config = dict(
    n_head=8,
    head_dim=32,
    vocab_size=1024,
    norm_place='pre',
    init='normal',
    grad_clip=1.0,
    warmup_steps=591,
    final_lr_fraction=0.1,
    seq_len=512,
    train_tokens=608800000,
)
MLP neurons of a small language model. Each row is named by its layer, matrix (gate and up: input weights) and neuron, and shows model dimensions 144-239. Each number is 50 + 12 x the weight over its row's rms, rounded and kept within 0 to 99. A neuron's up and down rows have the sign that makes its largest values positive.
Before each neuron's rows, "fires after" lists the tokens most often just before its 100 highest values on Wikipedia text that the model never trained on. A number after a token or word is its count.

fires after: "or" 20, "ac" 18, "le" 13, " pl" 8, "op" 5
L9.gate123:46 66 49 48 45 62 50 31 64 40 64 52 56 45 56 34 26 60 67 35 57 40 22 72 53 31 44 19 54 51 74 47 50 43 48 43 51 59 40 58 50 55 70 39 50 40 64 27 55 43 46 51 49 39 46 39 37 37 67 42 61 50 50 44 52 51 60 65 38 77 56 66 58 58 58 41 49 48 47 55 79 56 64 43 52 57 39 79 50 52 40 59 62 54 43 56
L9.up123:61 52 39 50 46 59 62 24 48 59 59 41 66 36 46 54 54 50 63 46 29 41 42 45 66 46 59 27 44 56 70 54 68 43 55 42 72 48 46 51 48 82 33 50 55 38 60 74 36 44 53 37 58 50 43 50 70 31 56 59 54 41 67 60 46 54 53 58 53 73 57 38 66 60 56 60 31 36 52 58 40 38 36 47 32 56 62 38 36 50 51 48 45 33 46 49

fires after: "ot" 16, "aj" 12, "et" 10, " m" 10, "er" 6, "e" 5
L9.gate217:54 49 64 57 57 53 50 57 48 47 56 42 54 37 43 50 56 43 56 55 56 48 51 62 45 65 40 33 61 68 63 67 49 47 51 72 52 48 46 68 63 62 74 55 51 64 52 50 39 47 48 49 26 38 52 60 31 44 56 72 43 58 47 40 67 59 53 50 72 67 67 33 45 53 58 51 60 62 62 55 57 63 32 38 69 51 59 55 45 59 46 70 71 39 24 47
L9.up217:52 56 32 42 59 42 33 49 53 72 56 47 48 53 48 33 60 38 49 68 57 69 39 61 14 48 45 33 82 43 58 71 34 60 62 48 48 42 50 35 42 52 44 48 36 44 38 41 51 39 39 48 39 38 48 53 53 33 66 42 58 37 47 56 52 36 55 47 57 48 58 56 64 42 24 28 37 51 35 42 68 63 38 41 43 48 31 63 47 47 45 56 51 44 49 41

fires after: " " 31, "-" 12, "al" 7, "b" 5, "om" 5, "er" 4
L9.gate884:49 55 61 48 59 37 55 55 45 46 54 53 45 40 32 50 55 52 52 52 48 62 44 55 28 74 62 32 39 30 53 33 53 44 58 53 52 45 45 49 52 60 59 41 53 45 45 54 55 57 44 68 59 46 59 34 24 51 50 68 50 57 41 45 48 42 61 61 56 40 60 53 24 60 40 31 50 66 89 43 52 36 91 60 59 72 46 50 53 43 34 47 21 56 35 28
L9.up884:24 67 73 44 39 68 51 62 56 64 44 66 58 37 80 42 49 27 59 31 56 39 51 64 44 41 45 43 71 53 51 47 57 60 38 43 44 27 44 36 54 33 61 72 69 56 56 58 27 59 51 45 52 62 52 65 63 68 60 50 43 61 44 45 55 58 53 57 37 48 59 58 44 55 43 57 57 44 59 55 41 43 55 44 76 30 70 61 51 61 68 61 56 46 61 51

fires after: "at" 30, " T" 14, "er" 8, "w" 7, " w" 6, "eb" 5
L9.gate975:37 62 63 54 45 57 46 52 49 52 79 42 46 57 36 28 65 25 42 33 47 59 32 37 34 43 60 48 55 40 46 51 46 58 40 63 49 26 62 39 44 40 50 46 50 69 53 44 61 46 36 50 46 68 37 45 50 69 55 39 24 52 62 53 51 52 54 47 58 86 36 50 52 49 40 49 29 45 50 53 40 55 64 46 51 49 59 50 67 46 56 37 51 51 60 47
L9.up975:66 49 48 17 53 62 55 51 70 59 57 54 30 49 62 17 49 39 56 39 57 68 49 66 54 58 61 62 59 66 20 25 49 75 51 41 44 37 61 25 48 64 44 43 52 43 35 46 47 32 59 43 62 53 36 29 58 44 56 57 46 43 27 46 50 38 55 51 70 63 38 54 63 61 57 58 60 51 44 58 45 59 68 58 51 48 59 49 35 49 52 30 50 48 49 44

fires after: " " 20, " p" 13, "n" 8, "c" 7, " c" 6, " m" 6
L9.gate416:35 45 31 54 63 53 75 67 42 52 39 63 27 51 43 61 51 43 25 43 74 35 67 49 65 50 54 52 67 38 75 55 52 57 44 56 48 55 64 51 62 49 47 56 51 60 58 70 59 80 39 43 57 61 46 45 62 34 48 41 34 57 61 31 55 57 25 62 51 53 60 35 63 44 52 52 60 40 48 45 33 46 39 37 76 70 44 71 43 61 53 49 56 59 62 32
L9.up416:42 57 61 53 61 69 67 45 42 52 56 71 53 39 47 61 69 64 40 47 52 53 58 76 48 38 53 27 68 34 41 69 38 67 56 64 43 49 60 64 32 36 49 58 40 45 83 47 50 50 29 54 37 54 40 46 59 42 44 46 42 57 64 62 42 73 48 74 50 44 53 41 41 42 63 39 69 45 62 48 57 46 46 48 63 23 45 50 58 54 45 45 57 34 68 60

fires after: "." 27, ".\n\n" 12, " s" 9, " des" 6, "==\n" 6, " Re" 4
L5.gate172:40 51 43 65 54 45 53 55 56 53 40 34 40 36 17 46 53 41 65 54 51 65 33 72 45 36 47 54 36 36 53 53 53 67 34 42 48 50 53 49 34 44 37 38 47 52 46 49 67 64 64 18 60 48 54 54 64 50 49 40 72 52 48 44 63 57 43 40 49 42 27 82 42 58 49 59 48 54 58 62 52 25 36 61 40 24 40 44 36 55 35 45 71 52 58 46
L5.up172:49 54 52 64 56 32 42 48 55 48 42 55 64 41 37 42 72 60 56 62 50 43 41 58 44 25 68 54 59 41 61 76 43 57 63 63 41 41 70 62 47 37 39 43 65 43 49 57 65 31 41 47 43 58 75 62 53 43 38 49 72 50 36 41 47 60 47 48 38 64 47 55 46 49 63 64 53 38 47 44 66 44 59 68 41 51 69 56 48 46 83 41 64 37 30 55

fires after: "id" 18, "g" 8, "ist" 7, "oin" 7, " stud" 7, " for" 7
L9.gate705:56 66 41 48 48 57 53 18 40 38 54 47 34 50 42 51 60 61 43 40 46 35 27 47 40 38 56 59 65 62 35 48 49 32 35 68 65 44 68 57 55 48 50 75 54 36 38 53 47 55 49 47 63 47 57 45 47 29 55 53 60 45 56 62 48 42 24 45 73 49 43 60 47 73 43 49 61 57 38 47 62 47 50 42 34 53 66 53 39 48 22 58 46 49 66 61
L9.up705:49 54 60 30 64 25 49 43 35 44 43 39 61 33 56 25 72 50 29 42 69 53 41 63 39 42 51 48 51 29 42 47 41 30 63 54 62 35 42 50 53 47 79 54 63 63 33 52 72 55 42 64 51 36 59 45 53 40 66 51 39 47 65 52 51 45 60 61 43 54 45 91 31 65 45 29 67 51 33 65 38 36 75 54 34 68 53 48 66 24 36 39 49 52 45 21

fires after: "ov" 21, "um" 17, "ar" 11, " m" 10
L7.gate227:61 46 26 46 55 30 47 68 57 50 46 42 38 51 50 59 35 48 75 69 63 42 52 39 48 64 65 55 33 54 68 72 57 38 60 50 55 50 69 42 54 68 63 45 33 26 40 48 38 61 63 43 55 45 63 44 62 54 55 48 38 63 52 54 50 76 43 63 46 54 50 52 73 53 42 42 55 38 24 31 50 61 51 64 59 48 64 67 31 41 49 55 42 21 50 51
L7.up227:46 37 50 38 55 70 62 62 45 35 62 48 68 45 50 50 42 42 63 55 58 53 49 68 58 47 36 48 62 67 53 48 55 39 43 96 44 32 43 31 24 41 43 56 37 43 39 63 56 37 71 55 30 51 48 28 49 58 59 46 41 37 59 59 33 60 48 33 64 42 61 50 49 64 43 49 61 61 48 39 38 45 60 62 71 46 72 50 68 47 22 50 62 49 58 65

fires after: "-" 20, " B" 12, " s" 12, "b" 6, " S" 5, " b" 4
L11.gate336:51 43 40 59 59 51 51 26 62 52 30 42 57 33 43 51 39 54 71 28 34 60 58 37 40 54 56 53 61 48 40 76 65 58 47 32 50 53 60 37 50 38 42 62 36 42 59 47 37 48 52 33 67 58 56 36 52 53 42 65 56 54 49 53 67 60 33 37 65 39 43 33 40 51 52 47 58 24 44 72 57 49 44 43 51 53 52 73 32 61 29 44 35 42 60 51
L11.up336:35 47 41 72 53 64 55 56 57 43 51 57 43 42 60 34 63 49 58 51 63 48 44 70 31 49 72 46 40 53 62 28 57 62 35 61 52 12 37 41 32 53 65 46 50 34 52 33 42 66 52 60 48 84 36 36 21 41 33 50 67 50 72 54 60 43 36 35 56 28 28 64 53 53 32 43 36 48 42 67 36 59 32 60 49 58 54 53 51 57 59 47 55 67 58 63

fires after: "im" 45, "um" 17, "ra" 7, "op" 7, "ar" 6, " sp" 6
L7.gate539:75 61 29 31 72 44 40 51 55 42 44 59 49 46 27 61 50 57 59 66 50 48 38 49 37 60 52 32 43 54 46 56 54 30 82 45 53 66 48 59 66 66 40 46 26 34 61 39 67 57 63 47 44 44 60 43 59 49 35 48 59 57 46 43 44 44 47 67 54 48 70 45 50 37 25 39 49 70 40 53 41 62 53 42 43 43 67 36 56 48 40 41 31 35 44 60
L7.up539:60 52 53 45 49 29 32 50 71 14 65 54 59 20 70 43 40 54 52 63 49 39 50 41 55 68 33 46 54 76 63 69 54 48 50 62 65 31 40 36 56 32 41 59 39 54 34 62 51 53 29 59 72 46 60 44 48 58 45 51 45 63 67 24 43 60 59 31 33 47 53 31 49 46 36 37 39 43 48 44 28 52 49 40 59 57 66 54 56 53 37 48 62 49 52 52

fires after: "l" 12, "am" 11, "im" 9, "ro" 9, "R" 7, "w" 6
L9.gate241:59 54 43 65 46 64 64 31 48 23 51 52 09 56 32 53 49 34 63 46 52 40 62 56 39 61 66 43 68 65 75 44 57 60 52 31 27 74 46 59 45 44 65 37 49 55 64 62 46 41 34 66 82 62 29 51 52 71 63 52 48 52 61 44 71 56 52 49 43 50 49 47 52 44 47 45 28 70 59 57 44 50 57 67 52 57 53 61 64 57 45 56 62 56 47 75
L9.up241:61 50 72 41 46 64 62 68 83 45 61 45 78 40 57 62 52 59 56 54 46 45 57 46 59 48 72 60 46 30 34 47 51 21 45 50 33 57 66 49 59 44 45 67 67 34 63 51 29 63 71 38 54 55 55 34 54 46 61 37 23 47 48 45 45 50 49 41 41 46 53 53 56 67 50 36 56 67 70 45 35 62 55 45 55 62 57 62 50 50 46 46 51 55 57 51

fires after: " c" 23, "all" 16, " f" 15, "f" 9, " F" 7, " p" 6
L7.gate856:39 38 36 38 61 46 72 40 54 64 44 58 36 53 61 49 55 57 47 49 46 49 47 41 71 62 61 29 68 37 65 45 47 48 28 49 44 68 36 08 52 64 65 50 76 56 54 53 13 69 28 39 49 49 48 39 63 88 62 47 62 56 60 56 44 75 52 46 55 55 64 44 69 42 42 45 54 52 58 47 56 33 43 42 62 65 65 62 32 59 45 59 67 56 45 48
L7.up856:64 57 39 63 48 66 57 41 51 45 75 55 51 53 61 59 37 50 46 42 37 58 70 25 47 55 34 35 44 80 42 45 39 63 63 31 62 53 63 48 42 53 44 33 56 52 49 62 66 48 52 44 42 68 50 39 47 46 39 47 44 44 41 72 39 67 44 74 35 55 38 40 44 38 51 55 29 39 64 64 41 56 63 31 52 30 32 37 50 37 55 57 56 60 68 57

fires after: "al" 32, "E" 11, "A" 9, "2" 8, "a" 5
L9.gate126:59 45 47 65 77 58 70 50 34 43 62 44 43 32 31 43 20 47 69 59 46 58 39 38 43 49 29 37 70 34 54 35 59 38 75 69 58 69 42 42 35 43 32 43 63 53 52 38 37 50 53 64 63 75 33 35 49 37 47 56 37 45 56 45 78 53 48 57 44 38 70 45 51 65 49 39 55 49 88 43 65 36 59 64 48 48 49 42 60 52 61 73 48 57 42 53
L9.up126:50 60 54 52 59 41 53 31 38 46 45 61 59 55 65 41 41 65 41 49 49 62 40 69 42 22 37 53 56 47 53 53 40 62 33 66 60 48 26 61 46 42 69 35 70 38 54 43 61 65 56 53 48 38 66 54 40 72 71 49 36 56 46 47 43 32 54 60 53 47 50 57 45 71 57 55 46 52 51 66 20 52 40 30 43 25 50 55 41 56 41 53 50 41 54 25

fires after: " f" 21, " s" 14, " des" 9, " def" 8, " S" 7, " F" 5
L5.gate130:53 45 66 58 34 60 31 58 47 45 58 45 69 55 57 45 49 61 36 54 50 58 44 62 41 73 68 80 43 46 76 31 54 44 25 52 52 37 45 56 34 56 55 46 46 33 60 41 54 65 50 49 37 54 58 57 48 30 52 59 38 61 67 39 55 56 34 54 66 56 43 68 34 59 53 16 38 39 66 57 47 41 49 57 50 33 40 56 46 44 33 58 52 38 43 59
L5.up130:43 60 40 42 79 35 59 62 33 67 70 30 62 48 38 22 42 44 55 54 36 73 47 51 38 40 56 48 63 54 23 28 30 53 81 38 60 63 36 56 49 31 47 48 54 32 61 59 67 31 27 71 69 56 57 62 56 46 43 66 67 43 52 59 46 69 48 66 52 52 57 46 59 35 44 43 65 48 43 65 67 42 44 47 61 65 50 62 35 58 47 34 61 53 75 51

fires after: " Ch" 18, " |" 18, " the" 14, " ch" 7, "." 7, " g" 7
L3.gate71:62 56 57 71 47 34 29 55 49 47 46 43 56 53 64 67 62 42 40 53 66 60 30 63 85 37 48 72 55 41 53 30 62 39 50 47 51 47 42 31 49 63 49 47 74 61 34 55 62 63 42 64 45 52 63 54 43 64 45 46 40 43 59 48 66 51 53 25 47 47 42 52 55 49 51 55 44 56 49 67 67 48 66 50 41 46 53 55 39 41 34 58 49 55 37 28
L3.up71:62 62 48 57 38 47 56 70 67 34 58 58 28 68 46 84 68 82 60 31 51 45 32 37 65 30 53 58 53 61 34 52 14 49 42 55 68 27 54 50 52 40 52 51 51 29 63 44 57 58 64 46 51 56 61 51 52 54 61 34 56 60 15 51 49 41 55 44 54 60 48 31 58 42 51 55 35 50 34 58 43 42 64 52 38 29 55 34 48 51 62 56 65 55 54 60

fires after: "le" 21, "e" 17, " ear" 11, "ri" 9, " le" 6
L7.gate95:38 50 58 50 46 64 38 40 37 11 50 54 50 62 35 48 51 40 27 43 56 52 45 52 62 40 54 60 46 63 38 68 57 51 51 49 48 51 38 49 60 39 66 57 31 75 49 25 54 43 51 44 38 47 52 62 39 31 59 45 38 53 50 46 83 51 58 41 38 63 36 47 52 55 52 40 54 42 43 56 69 60 48 47 67 36 57 41 64 34 45 42 46 44 52 50
L7.up95:49 41 40 45 45 12 39 59 63 55 42 57 41 50 73 37 57 46 74 41 78 36 34 56 57 50 72 40 47 50 50 52 31 56 59 25 28 46 50 49 45 37 49 42 43 46 42 48 47 35 50 40 58 37 53 54 41 25 68 52 48 51 51 67 51 52 59 74 49 60 48 40 50 65 46 32 44 44 75 47 40 49 36 53 43 51 64 42 34 58 56 47 40 64 50 52

fires after: " ar" 19, "r" 14, "ro" 11, "g" 9, "l" 9, "v" 7
L7.gate901:35 50 74 56 54 49 61 17 45 48 21 34 28 65 33 71 60 55 39 44 62 41 51 41 39 32 64 21 50 29 65 63 63 37 46 41 54 49 43 63 62 40 51 60 64 50 52 57 57 59 42 51 48 47 42 46 49 32 38 50 67 41 65 36 61 45 54 55 44 44 59 41 53 64 50 23 47 67 33 77 42 34 31 56 34 42 32 43 39 35 41 40 56 63 50 45
L7.up901:40 67 71 56 49 52 55 39 59 52 58 64 65 60 51 59 58 74 41 45 41 54 48 55 58 47 65 53 47 48 57 49 51 48 64 56 70 58 80 46 22 51 46 43 79 45 57 62 41 67 49 45 56 64 26 16 56 45 68 52 36 75 40 42 58 54 48 68 53 47 46 52 41 65 56 38 50 73 46 31 61 47 58 38 34 64 52 64 69 56 65 49 62 19 35 62

fires after: " Aust" 22, " al" 10, " R" 10, "g" 9, " Al" 6, "am" 6
L9.gate604:34 38 40 55 22 45 45 25 41 49 57 52 54 44 44 37 62 37 61 52 47 45 25 57 36 46 50 37 63 61 63 34 70 42 48 45 64 32 51 42 41 38 51 47 58 71 42 51 42 32 62 60 48 44 55 49 42 65 36 68 76 58 65 50 55 47 76 46 50 59 39 67 43 71 68 24 57 55 56 49 49 57 71 28 39 29 42 41 39 71 22 49 48 49 41 67
L9.up604:57 57 60 59 24 57 60 57 65 44 59 53 47 60 62 33 64 29 50 54 49 61 59 56 55 60 29 53 74 40 35 39 65 40 39 74 35 56 60 50 56 57 34 43 61 34 60 44 55 47 30 62 46 37 44 53 58 30 67 59 52 56 55 45 72 41 57 67 48 41 50 38 64 49 64 36 42 66 52 39 57 69 56 48 65 29 57 37 42 59 26 46 48 52 43 72

fires after: "." 28, " \"" 10, " F" 7, "==" 5, ".\n\n" 4, "R" 4
L3.gate452:39 55 62 41 48 73 61 42 62 46 43 58 32 44 46 57 62 71 51 64 46 63 69 39 68 62 32 35 49 46 56 44 49 56 23 74 57 45 59 34 30 55 44 57 43 50 35 39 18 64 82 45 62 59 53 57 35 44 36 38 59 54 54 34 85 49 44 51 36 45 58 32 40 50 40 42 51 47 56 68 45 47 53 41 69 37 55 37 54 53 52 60 56 60 50 45
L3.up452:66 61 22 46 43 45 69 36 48 40 37 47 28 57 28 56 54 37 45 50 57 52 43 48 29 31 41 35 35 42 57 56 51 50 22 56 44 39 56 45 43 69 49 72 27 49 53 28 63 56 63 28 37 38 51 62 63 55 44 40 92 75 31 42 63 60 46 48 38 49 42 51 33 50 40 44 56 35 54 53 69 48 30 63 44 56 27 30 48 17 38 33 46 63 49 59

fires after: "il" 25, "re" 17, "ail" 13, " pre" 7, "ern" 5
L7.gate233:44 52 62 48 53 56 37 68 47 25 48 53 62 55 42 77 71 51 64 57 41 55 64 66 67 47 57 47 65 46 58 28 72 50 39 48 46 28 57 33 43 40 54 52 47 34 34 45 54 60 27 53 66 40 60 59 42 38 62 56 62 46 47 25 57 41 55 54 46 15 49 38 48 73 60 34 50 50 48 46 66 43 72 41 60 61 52 44 40 53 51 59 49 66 43 29
L7.up233:74 69 33 66 36 43 38 60 63 57 44 60 47 57 33 43 62 70 44 51 32 65 39 33 24 55 37 62 65 31 64 30 53 36 69 43 36 62 33 51 41 67 49 73 79 53 46 88 44 56 41 36 50 54 48 39 61 57 64 65 39 59 54 50 52 45 42 36 60 53 57 72 41 50 54 41 42 58 51 58 54 54 44 41 45 60 49 30 73 68 49 54 61 51 68 41

fires after: "3" 13, "1" 9, "7" 8, "2" 8, "5" 6, "-" 6
L5.gate714:52 43 40 81 39 60 63 65 43 29 41 45 65 50 45 32 22 38 40 62 44 31 22 45 62 58 41 75 36 71 36 43 56 42 42 67 54 85 61 35 48 42 58 51 62 57 46 47 62 55 49 56 53 45 39 44 65 51 62 49 49 50 67 59 40 32 51 39 68 47 60 52 54 47 44 46 42 59 32 35 55 46 30 50 49 50 59 49 61 79 35 47 70 36 44 31
L5.up714:51 53 27 55 54 54 32 56 40 32 61 46 57 42 55 33 40 40 52 52 61 37 40 62 48 53 52 38 33 42 76 49 55 54 41 57 42 49 38 35 38 48 45 59 59 44 47 58 62 45 56 57 61 43 47 47 48 92 51 63 60 53 74 65 55 48 63 42 69 39 43 36 39 33 54 50 44 48 60 52 39 38 62 51 63 60 51 47 49 59 65 54 49 52 61 30

fires after: "al" 24, "er" 14, "or" 12, "ah" 11, "em" 9, "op" 6
L9.gate620:52 35 47 64 46 22 45 29 48 46 43 57 34 44 33 55 46 57 64 47 54 47 23 57 56 47 53 21 36 33 65 32 48 53 51 46 51 48 42 46 55 43 81 39 47 54 57 31 49 55 67 34 28 84 55 42 53 49 64 47 59 52 33 51 51 56 50 51 31 73 52 51 43 41 70 68 41 39 59 54 44 64 57 56 60 56 40 65 71 55 57 48 45 56 61 38
L9.up620:49 49 37 45 47 74 50 43 40 53 69 59 75 47 47 58 55 55 80 31 75 65 55 53 48 28 34 30 60 48 39 48 49 63 48 63 48 37 46 55 64 55 45 63 45 35 40 44 37 76 27 67 46 49 43 56 55 56 58 35 52 44 48 41 70 60 72 59 59 37 64 57 65 54 60 67 43 38 42 40 41 38 32 50 60 58 59 62 49 51 66 82 60 48 55 22

fires after: "." 59, " &" 4
L3.gate148:45 48 36 52 40 47 45 57 47 47 27 46 33 53 53 43 58 59 51 45 49 47 45 62 55 40 48 63 54 27 52 58 68 52 32 27 55 66 48 46 29 53 59 67 38 45 63 59 38 80 46 41 55 41 56 63 50 40 53 52 51 69 42 47 86 47 45 67 64 39 58 67 43 60 50 52 70 48 41 53 47 59 40 50 61 56 45 41 51 28 58 47 43 44 63 32
L3.up148:60 70 28 45 35 70 44 42 55 54 34 36 57 61 43 43 58 57 60 68 37 53 55 57 51 48 45 68 58 42 49 61 61 38 53 28 61 64 53 42 57 63 65 64 42 51 55 40 35 72 32 54 48 46 57 65 42 46 35 58 45 62 54 59 71 60 29 62 52 40 47 83 40 44 57 47 74 64 52 52 53 54 39 44 70 68 43 45 49 11 67 57 46 44 65 41

fires after: " " 29, " |" 28, "1" 10, "5" 4, " J" 4
L5.gate644:35 37 34 47 51 62 53 50 54 37 47 60 51 35 59 58 42 31 20 33 56 53 32 53 64 60 26 76 58 73 45 55 43 49 44 28 66 66 52 59 63 22 60 60 44 50 22 55 48 53 35 56 40 48 41 47 40 30 57 53 26 44 55 71 59 52 44 41 46 51 51 37 57 58 37 65 52 54 53 41 68 43 33 19 41 71 52 71 58 81 31 63 50 53 35 47
L5.up644:37 50 61 53 55 53 55 45 73 40 36 38 41 46 72 47 26 42 50 39 47 23 46 58 43 56 50 73 43 45 39 27 49 65 51 51 49 52 35 38 58 54 55 56 58 76 53 61 18 56 53 54 57 58 29 38 22 21 66 47 20 65 46 78 55 29 42 42 62 43 30 46 36 27 42 52 55 55 69 51 78 35 43 33 35 64 48 58 54 66 51 54 58 34 45 53

fires after: " G" 19, "b" 14, " b" 12, "l" 10, "ren" 9, "inn" 5
L11.gate405:43 53 70 60 52 51 34 53 49 40 72 52 52 38 42 55 66 32 43 76 49 54 44 40 60 65 56 55 54 39 35 38 44 36 54 44 56 40 39 33 49 41 59 53 49 58 38 65 30 36 67 44 70 68 47 24 48 66 39 47 53 52 36 22 38 54 53 43 57 31 48 56 54 49 44 24 19 40 50 76 41 50 46 43 83 54 27 61 52 50 28 36 50 63 51 43
L11.up405:40 59 32 38 50 45 66 57 71 46 48 46 53 42 64 57 68 36 60 39 50 52 36 44 47 36 80 52 56 40 74 21 64 39 55 63 72 40 46 28 37 42 61 37 44 49 30 51 53 41 44 60 38 55 40 49 39 58 33 65 42 79 71 33 51 53 36 49 26 49 25 43 40 45 68 39 48 44 44 42 44 58 38 27 48 45 38 40 47 77 54 48 70 51 45 55

fires after: "." 42, "2" 17, "1" 16
L6.gate479:70 53 22 62 28 58 30 63 54 52 44 51 35 51 65 68 64 60 46 71 36 50 43 48 69 60 65 41 42 49 60 58 47 45 51 54 55 64 68 32 55 53 38 39 64 36 51 55 31 57 44 64 44 66 41 58 55 41 66 38 35 32 66 58 61 60 36 65 69 25 53 47 31 62 58 40 56 29 49 62 74 60 36 35 73 37 54 52 52 33 61 32 42 43 66 45
L6.up479:58 41 44 44 44 39 27 44 69 45 36 46 51 57 53 42 66 66 34 38 52 55 46 38 43 32 62 44 59 60 54 39 40 55 49 25 67 51 68 46 56 52 35 40 34 53 32 70 48 44 54 53 51 62 54 50 24 37 63 54 31 41 48 52 64 63 43 66 54 51 56 63 26 66 42 33 50 36 56 48 60 47 40 46 51 34 51 59 59 25 68 35 55 58 59 56

fires after: "g" 17, " t" 16, " s" 14, "et" 10, "ot" 9, "st" 8
L9.gate130:59 30 64 51 60 48 44 68 49 46 63 65 36 35 73 40 61 39 30 59 57 37 71 67 49 66 45 49 67 74 67 36 41 51 66 54 60 74 55 46 69 53 58 45 64 47 48 58 42 21 56 60 49 62 51 57 66 42 61 61 51 46 74 22 55 43 46 52 52 61 66 52 39 57 79 51 50 38 63 51 58 65 54 30 59 41 59 49 60 81 40 65 34 46 46 40
L9.up130:58 67 50 42 25 50 68 79 47 69 69 55 38 60 32 48 53 47 52 37 53 51 43 59 64 41 41 52 60 63 77 60 46 35 60 46 48 40 49 55 43 45 55 59 36 32 55 45 28 48 42 30 37 53 51 51 55 56 53 52 57 32 41 51 46 49 64 34 63 65 44 62 30 52 55 65 52 34 53 55 63 49 45 56 38 33 37 42 51 46 32 45 55 45 21 46

fires after: "O" 14, " O" 9, " E" 8, " C" 7, "A" 7, "C" 5
L7.gate896:51 48 38 50 49 38 56 53 47 48 52 42 46 58 38 60 24 48 45 38 49 55 74 72 54 46 54 49 54 71 58 51 43 39 48 62 63 36 59 41 54 15 50 50 44 63 41 50 48 26 63 50 76 65 58 29 34 46 69 55 70 42 43 52 48 33 45 69 38 59 47 60 54 60 33 57 51 60 39 32 26 45 25 52 43 53 51 41 44 51 70 33 33 67 71 22
L7.up896:56 45 21 46 46 52 53 59 46 57 39 41 27 36 74 44 56 55 25 32 59 57 46 63 30 58 48 65 52 36 43 55 46 61 40 32 52 51 41 43 73 47 48 43 58 57 43 51 51 36 61 32 54 55 57 59 57 51 50 62 44 33 43 49 48 33 36 37 62 65 45 33 30 55 61 57 53 35 54 69 58 48 47 53 61 61 31 44 52 45 55 45 33 61 45 30

fires after: "ord" 19, "d" 18, "g" 13, "le" 8, "e" 7, "in" 5
L9.gate432:49 43 38 52 45 43 58 52 43 44 60 55 43 61 48 53 53 38 49 49 47 50 25 51 59 31 36 48 77 30 66 67 50 73 62 78 59 47 48 44 71 50 52 50 67 65 61 57 46 39 35 42 42 37 57 57 47 41 58 35 47 29 43 59 55 48 73 56 58 48 23 56 55 33 54 56 33 49 55 61 56 73 50 29 76 45 26 36 49 53 54 36 63 34 47 50
L9.up432:38 64 33 33 46 35 39 55 55 41 74 42 19 76 37 51 57 46 52 39 35 50 47 41 62 39 52 62 56 48 34 68 55 75 44 50 55 41 47 40 44 44 43 60 57 63 72 47 55 33 36 57 86 28 51 65 31 54 60 52 35 52 49 47 41 62 54 49 47 70 39 56 34 53 54 40 45 42 60 49 27 49 55 34 42 49 49 54 46 54 59 62 65 45 32 57

fires after: "A" 33, "al" 9, " O" 9, " B" 8, " A" 4
L11.gate985:51 61 37 67 78 67 51 34 49 47 77 45 61 35 59 42 50 54 62 35 45 60 62 67 46 58 50 45 48 35 58 62 61 58 72 58 53 39 60 30 27 53 23 63 20 65 60 43 48 57 61 56 47 45 45 27 59 49 48 68 53 53 78 55 58 54 76 46 41 47 53 52 28 57 52 41 56 54 41 70 50 27 60 62 53 21 39 50 51 68 44 61 38 55 48 63
L11.up985:61 60 43 52 60 44 45 51 63 44 61 30 55 43 50 44 49 41 66 65 35 68 37 69 61 42 48 64 68 54 56 58 50 63 42 41 48 31 50 49 33 26 57 36 71 20 77 49 48 84 45 68 62 45 39 24 57 66 44 64 63 36 44 69 23 60 69 09 59 45 57 56 40 55 51 49 41 49 71 38 42 63 57 53 53 69 47 47 58 48 40 39 42 28 41 44

fires after: "ce" 22, " o" 16, "ul" 8, "em" 7, "ri" 6, "t" 6
L3.gate675:40 57 64 59 52 73 56 72 43 59 61 52 37 65 47 88 52 67 28 38 33 43 47 43 36 45 36 47 60 49 35 65 46 46 50 57 52 50 61 35 40 40 55 66 62 54 59 41 30 52 54 56 21 45 54 33 65 51 69 54 58 36 45 45 41 51 68 51 70 41 42 49 40 49 39 53 75 51 57 57 69 37 57 44 41 67 57 47 59 57 24 34 76 37 43 60
L3.up675:45 42 31 48 47 49 73 69 35 56 53 60 29 55 42 57 53 33 40 48 50 42 45 44 47 40 57 38 36 28 26 39 74 34 44 69 54 40 68 54 39 58 51 42 47 55 48 43 56 60 41 63 40 64 33 62 60 57 36 69 58 44 46 42 66 62 48 50 73 43 40 61 46 55 64 31 34 35 70 52 65 42 76 20 60 59 68 36 37 55 41 49 54 78 20 64

fires after: " |" 25, " the" 15, ":" 8, "." 7, "," 5
L3.gate39:33 53 50 43 62 54 61 66 54 52 52 45 61 23 45 40 52 51 41 55 58 41 50 46 74 36 80 55 58 51 62 49 39 26 54 67 32 57 63 50 63 46 57 27 64 52 45 31 49 54 52 77 54 36 69 60 45 52 45 50 58 47 49 53 38 44 68 38 45 50 54 48 43 48 51 51 44 39 36 45 48 49 58 57 65 45 53 52 43 35 44 73 44 35 67 29
L3.up39:62 30 41 81 38 55 32 57 46 66 60 74 43 61 54 82 47 80 64 66 50 47 27 33 52 59 46 72 64 54 33 48 51 37 50 66 38 54 47 43 40 56 54 61 51 70 64 46 72 39 72 54 46 44 87 44 35 54 38 28 47 70 40 31 39 69 51 37 42 61 59 50 38 62 46 46 34 46 50 60 66 31 57 33 51 44 54 55 51 57 48 50 55 48 42 52